Part of a small language model's weights.
Architecture: LayerNorm before each block, rotary positions, no biases in attention or MLP.
MLP neurons of a small language model. Each row is named by its layer, matrix (up: input weights) and neuron, and shows model dimensions 16-79. Each number is 128 + 24 x the weight over its row's rms, rounded and kept within 0 to 255.
Before each neuron's rows, "fires on" lists the tokens most often at its 100 highest values on Wikipedia text that the model never trained on. A number after a token or word is its count.

fires on: "um" 34, "and" 9, "ip" 7, "iz" 6, "uk" 6, "ag" 6
L3.up218 [160 105 127 166 182  93  96 151  90 136 152 133 146 109 115 135 140 126  88 146 151 108 130 136 135 130 166 136 143 117 113 131 133  93 146 113 149 131 164 121 120 143 143  68  59 129 124 120 149 105 118 115 159 156 124  90 146 176 113 155 133 125 112  90]

fires on: "u" 36, "i" 23, "o" 14, "a" 10, "io" 5, "ing" 5
L7.up327 [103 137 111 104 112 102 108  78 137 123 147 121 118 130 126 127 130 121  83 110  84 126 165 143 132 155  89 135 137 146 151 111 140 107  95 117 135 223 116 145 118 180 131 126 116  92 147  97 162 130 122 122 146 166 117 148 154 104 127 148 110 121 122 117]

fires on: "um" 22, "ep" 16, "eg" 9, "le" 8, "re" 7, "res" 5
L7.up271 [141 102 116 175 148 120 119 145 141 150 155 109 152  65 120 165 147 143 120  96 126 128  77 115 155 113 116 123 129 137 113  83 112 138 128 152 116 123 126 174 115 112 126 119 140 144 166 136 125 104  96  76 124 148 163 153 142 170 128 126 123 162 110 140]

fires on: ":" 46, " \"" 26, "ed" 7, "==" 5, "le" 5
L2.up167 [116 137 110 129 109 173 125 142 137 104 107  88  93 130 139 138 135 141 123 132 140 111 117 113 133 108 175 144  98 121 125 109 103 141 115 170  84 178 140 134 117  94 152  89 127  84 120 109 123 144 177 123 110 161 135 128 148 111 155 110  97 123 109 152]

fires on: "." 93
L13.up519 [ 91 110 119 180 158 129 101 144 111 119 108 118 153 152 139 111 140 122  79 115 127 140 128 132 116 101  94 167 110 150 132 112 132 155 134 133 137 138 119 116 156 151 126 120 120 123 139 113  91 146 126 116 120 153 131 115 100 128 135  89 150 148 116 106]

fires on: " b" 27, " pl" 26, "," 23, "\n" 10, "pl" 5
L11.up753 [146 105 159 151 128 135  88 161 147 107 125 162 140 151 123 130 105  81 146  95 153 172 119 109  88 138 191 104 143 124 157 102 127 102  75 130 107 111 167 137 142 167  90 134 140  96 160  98 140 145 125 104 141 151 143 111 197 160 127 108 109 133 154 101]

fires on: "3" 12, "h" 11, " along" 10, "e" 10, "ort" 10
L9.up235 [109 107 138 117 121 131 107 114 112  86 115 131  85 119 125 121 112 173  95 136 126 145 129 143  92  96 150 139 116 128 125 141 119 118 124 171  76 141  93 109 144 129 115 152 174 138 124 103 137 116 130 128 141 146 130 160 153  97  98 152  65 114 178 150]

fires on: " pop" 22, " such" 14, "ork" 14, " town" 10, " var" 8, "ow" 7
L3.up164 [118 148 133 112 153 111 148 149 204 129 113 131 111 130 106 179  97 107  98 118 102 109 133 143 158 142 153 135 130 101 109 126 134 124 160 129 156 137  74 124  58  92 129 115 131 105 165 161 172 128 184 127 133 151 151 136 135 126 167 158 172 123  92 148]

fires on: "ack" 24, "ound" 17, "if" 11, "ord" 11, "end" 7, "our" 6
L2.up538 [ 88 136 118 111 114 124 168 124 148 111  84  94 114 131  91  79 107 168 106 142 107 148  97 122 146 177 149 156 144 144 111 108 116  98 131 124 141 103 117 169 143 125 127 164 107 174 132 127 113 127 119  95 121 134 149 187 107 131 129 168 109 113 106 138]

fires on: "p" 36, "ied" 18, "est" 14, "m" 8, "em" 7
L8.up439 [126 109  84 130 125  90 105 129 148 123 165 156 141 169 127 132 128 104 134 135 153 108 127 141 114 147  80 129 110 151 152  88 136  94  83 147 134 134 146 136 165 164 139 166 177 185 150 102 131 131 123 119 128 154 151 168 148 127 107 117 146 124 109 121]

fires on: "ad" 17, "ex" 14, "h" 13, "ak" 11, "f" 8, " ad" 8
L3.up647 [126 110 197 104  84 167 131  75 159 101 146 195 152 127 122 115 105 154 133 135 141 120 134 126  99 131 151 160  87 139 113 139 133 143  96 143  84 107 158 118 144 110 130 124 152  82 137 151 125 108 124 127 119 114 143 160 139 100 125  84 139 121  87 123]

fires on: "ell" 14, "el" 14, "a" 14, "and" 11
L3.up392 [ 81 161 147 116 111 178 131 114 126 139 138 152 149 151 162 133 123 131 151 147 147 147 126 143 128 147 138 165 158 149 164 133 119 161 107 115 188 121 144 115 115 126 143 109 123 166 122  78 130 111  97 124 150  95  95  89 175 119 126 141 127  96 140 131]

fires on: "7" 55, "eng" 17, "6" 6, "se" 5, "ic" 4
L8.up667 [114  83 113 139 143 137 117 118 165 134 164 106 144 115 134 163 104 145 129 174 158 138 113 107 150 108 119 136 122 125 109  85  69  86  96 103 160  95 130 146 114 116 128 142 141 153  95  68 151  48 108 108 150 132 152 125 155 100 139 154 156 153 134  93]

fires on: "y" 14, "es" 12, "ike" 9, "ing" 8, "ec" 7, "t" 6
L8.up746 [126 120 115 146 121 149 117 101 155 115 135 153 164 107 157 105 164 120 109 123 115 141 149 140  67  98 144 143 111 185  91 112 131 132 156 126 138 131 129 143 127 148 116 114 167 102 109 107 112 118 165 108 110 108 123  68 144  97  83 112 165 119 195 123]

fires on: "S" 31, "v" 21, "t" 13, "ev" 12, "ov" 9, "ect" 4
L2.up180 [134 143 133 146 114 129 142 167 134 106  75 124 150 139 134 145 100  91 137 139 140 133 116  99 136 160 150 128 126 123 120 147 115 179 103 133 143 142 158 135 122 150  99 104 107 154 136 137 108 167 105 132 118 132 151  66  97 129 130 172 107 134 174 118]

fires on: "at" 18, "v" 14, "t" 10, "av" 9, "ut" 5
L12.up234 [104  92 104 147 107 115 187 135 142 142 109 111 123  95 116 139 109 108 104 138 133 147 109 106 117 107  93  98 116 151 105 140 166 131 138 112 138 119 141 160 176 165 181 120 123 113 131 100 146 134 106 104 103 156 196 127 168  95 151 107  85 163 122 110]

fires on: "t" 26, "s" 11, "it" 9, "v" 8
L5.up73 [129 141 111 148 120 145 131 110 135 127 146 102 118 124 147 143 140 147 120 161 140 144 129  92 125 137 106 136 113 147 161 107 167 132 105 104 159 130 147 157 118 139 147 156 136 119 162 142  74 127  85  87  91 143 143 111 186 120 137 142  87 160 127 130]

fires on: " p" 32, "p" 10, "y" 9, "-" 8, ":" 8, "or" 6
L12.up403 [133 147  99 152 114 144 135 146 140 114 121 146 148  69 131 157 128  91 116 152 121 169  90 101  98 125  99 122 125 139 116 111 133 146 134  85 128 116 103 113 163 137 155 134 149 117 146 125  71 139 145 113 113 169 147 144 138 177 118 107 143  98  97 103]

fires on: "er" 17, "ose" 13, ":" 12, "ant" 9, "os" 7, "ver" 7
L5.up534 [111 120  99  80 119 127 120 125 182 137 150 133 127 104 138  89 149 155 124 147 120 133  94  93 157 121 136 151 123 106 146 111  96 121  91 123 120 134 131 119  98 141 131  97 174 173 127 136 143 108 114 117 134 126 151 165 138 112 148  95 148 141 145 113]

fires on: "u" 39, "e" 23, " De" 9, " Re" 8, " Me" 5
L13.up188 [115 131 113 109  64  86 129 115 105 126 148 102 101 111 141 103 108 115 164  98 140  99 160 148 132 113 119 136 187 111 121 134 144  80  95 108 149 151 109 147 164 125 110 127 127 131 148 119 123 125 169 113 195 150 122 145 121 123 118 117 103 160 122 152]

fires on: "," 33, "\n" 17, " which" 7, " that" 7, "istrict" 4
L9.up93 [142  97 146 126 153 137  87 157 141 109 112 165 119 145 134 113 138 177 178 123 133 161 153  99 108 113 142 112 143 121 155 118 142  97 127  95 147 104  92 119 122 173  95 126  99  95 165 155 133 123  93 156 130 175 125 120 163 148 154  84 131 105 136  96]

fires on: "l" 15, "t" 13, "f" 12, "h" 9, "al" 9, "ble" 8
L7.up593 [129 102 102 125 107 129  79 128 133 142 137 139 143  87 134 154 151 105 123 150 158 122 137 122 111  76 142  52 134 121 148 143 104 154 160 135  96 166 153 130 110 107 121 181 141 112 123  80 116 175 143 112 126 127  96 111 158 128 150  74 125 114 142 137]

fires on: "ou" 11, "u" 10, " par" 9, " ex" 9, "ar" 8, "a" 8
L9.up699 [129 149  96 136 140 159 155 109 133 161 164 154 123 104 169 160 157 171 112 101 110 173 120 106 158 133 135 144 127 103 121  76 103 114 133 136 153 153 138 145 103 113  63 149 126 113 124 101 109 115 133 130 138 177 119 155 167 116 167 118 132 120 101 135]

fires on: "uring" 15, "ing" 14, "ile" 7, "ike" 7, "ith" 7
L7.up540 [183 113 136 104 119 148 166 141 138 121 163 137 126  99  88 103 125 125 135 127 110 113 169 135 107 124 146  97 138 157  75 140 114 124 138 147 146 122 138 156 153 140  74 119 142 117 131 133 108 129 195 112 115  96 149 131 116  91 122 137 179 131 151 141]

fires on: "." 44, "he" 10, "en" 10, "ay" 5, "n" 5
L7.up742 [123 131 120 167 104  91 115 168 132 122 110 137 130 146  63 131  94 140 112  97 125 128 117 137 117 131 163 146 114 111 138 109 106 161  98 106 150 134  94 114 167 146 149 107 109 137 134 164  92 109 114 114 149 167 126 104  35 109 154 106 117 117 146 123]

fires on: "or" 36, "um" 14, "ul" 8, "ous" 8, "ec" 7, "eg" 4
L9.up253 [137  95 181 123 149 139 150 120 108 190 144  75 135  81  97 153 151 144 132 145 133 148 139 153 139  99 157 151 101 131 125 141 104 132 121 108 126 149 122 140 132 163 135 157 133 117 161 147 126 119 123  76 118 148 144 124 124 137 103 113  83 160  58 142]

fires on: "l" 14, " p" 11, "th" 10, "p" 9, " part" 8, "t" 7
L13.up562 [113 119 107 127 122 125 143 143  97 140 125 169 140  77 108 127 135 115 104 149 135 161 113 123 151 140 158  95 120 163 151 120 115 144 140 129  98 130 147 105 145 122 152 135 116 134 127  94  98 139 105  99 152 174 135 102 113 126 172 113 113 124 125 106]

fires on: "ed" 27, " began" 17, "uring" 15, "ad" 10, " start" 9, "ing" 7
L3.up397 [147 157 144  93 117 135 130  86 119  95 155 160 130 140 126 112 132 147 128 129 147  63 184  94 128 128 147 145  99 156 140  99 141 131 136 148 122 105  88 110 155 184  72 137 129 126 143 158 145 114 157 120 143  92 111 128 149 127  86  89 138 138 128 104]

fires on: "a" 50, "m" 14, "em" 7
L9.up672 [110 134 102 115 117 151 112 134 125 116 200 144 135 157 147 182 105 147 119 143 149 118 147 140 105 167 104 153 118 120 132  66 146 148 123  99 182 154 117 120 108 130 145 135 130 140  96  99 121 140 123 102 147 142 114 138 142 144  69 111 130 135 141  83]

fires on: "l" 24, " pl" 15, "w" 11, "h" 9, "m" 7, "th" 7
L12.up250 [136 114 139 119 103 136 126 136  95 134 146 153 139 134 130 148  97 123 133 107 109 214 117 140 105 155 153 104 137 183 156 111  93 149 142 107 102 126 132 141 148 114 148 127 164 120 171 137 115 120  99 130 116 123 129 122 141 123 162 140  81  97 119 137]

fires on: " to" 18, " is" 12, " began" 11, "ing" 10, "ed" 9, "\n" 5
L8.up443 [127 149 150 150 128 153 111 102 114 108 117 140 138 150 133 161 131 152 124 149 123  97 167 128 139 155 129 133 105 142 138  38 144 151 108 132  92 114  87 104 149 122  73 102 135 113 115  93 111 150 137 135 113 128 143 110 146 156 126 120 110 127  90 138]

fires on: "ed" 18, " go" 10, "ft" 9, " man" 7, "a" 5, "oin" 5
L9.up61 [112 131  81 127 120  99 115 108 152 128 150 124 152 126 107 126  92 172 121  87  70 124 116 137 138 148 116 157 174 107 166 114 123 149 126 168 103 109 136 143 136 204 140 159 126 110 118 150 164 113 129 126 141 152 117 160 136  96 111 136 154 169 118 119]

fires on: " was" 16, "ac" 14, "p" 11, "i" 10, "it" 9, "a" 8
L9.up293 [112 138 107 126  98 131  92 103 140 171 134 123 101 144 140 131 174 155 105 130 100  78 126 146 160 161  78 125 126 203 143 103  74 111 117 109 152 159 111 105 150 172  91 124 149  78 135 117 150 108 175 168 134 147 149 129 115 142 141 141 152 144 112 110]

fires on: "ip" 17, "and" 15, "ost" 8, "or" 8, "ap" 7, "al" 6
L7.up595 [ 77 175 100 130 176 129 139 160 121 132 116 136 168 135 116  80 130 113  98 142 126 142  99 159 146 107 141 127 151 144 142 144 106 129 131  88 161 131 124 156 123 145 158  46  63 139 161 122 118 110 151 113 134 122  93 163 123 119  94 146 133 131 110 116]

fires on: "inal" 15, "ts" 14, "icip" 10, "gr" 9, "ion" 9, "el" 8
L2.up602 [148  93 102 129 152 120 137 122 175 129 159  75 158 109 137 151 112 136  91 102 115 112 129 136 125 139 141 104 121 112 124 125 165 149 174 145 188 119 161 125  96 137  74 168 120 169 144 143 111 144  95  99  96 106 153 106  99 150 161 139 100 141 147 118]

fires on: "ac" 12, "ate" 12, "a" 8, "at" 7, "uring" 7, "ed" 7
L9.up304 [146 108 130 177 105 127 154 132 105 136 147 152 113 163  96 139 146 160 142 144 116 104 137 145  88 179 124 137 120 142 116  98  99 128 121 113 134 114 153 115 124 149 105 126 153 165 110  79 107 139 107  98 136 117 139 136  95  84 100  58 126 153 161  93]

fires on: "p" 45, "e" 17, "?" 7, "ight" 7, "u" 6, "!" 5
L2.up528 [105 121 154 139 104  70 167  66 111 127 167 109 130 140 163 122 112 114 116 113 159 107 148 101 146 144 127  80 131 138 128 146 137 129  79 119 166 167 134 133 195 140 124 146 108 133 135 148 104 151 130 122 118 187 141 158 103 131 127 102 112 134 107  96]

fires on: ":" 57, "." 12, " pop" 4
L9.up184 [ 76 157  97  85 165 105 160 125 155  87 107 134 151 145 133 121 133 138 107 143 150 141 105 115 126 165 122 108 123  85 116 104 133 112 110 128 127 123 144 103 120 102 101  95 200 123 134 167 158  87 177 100 169 142 161 164 118 147 196 132 142 121  85 104]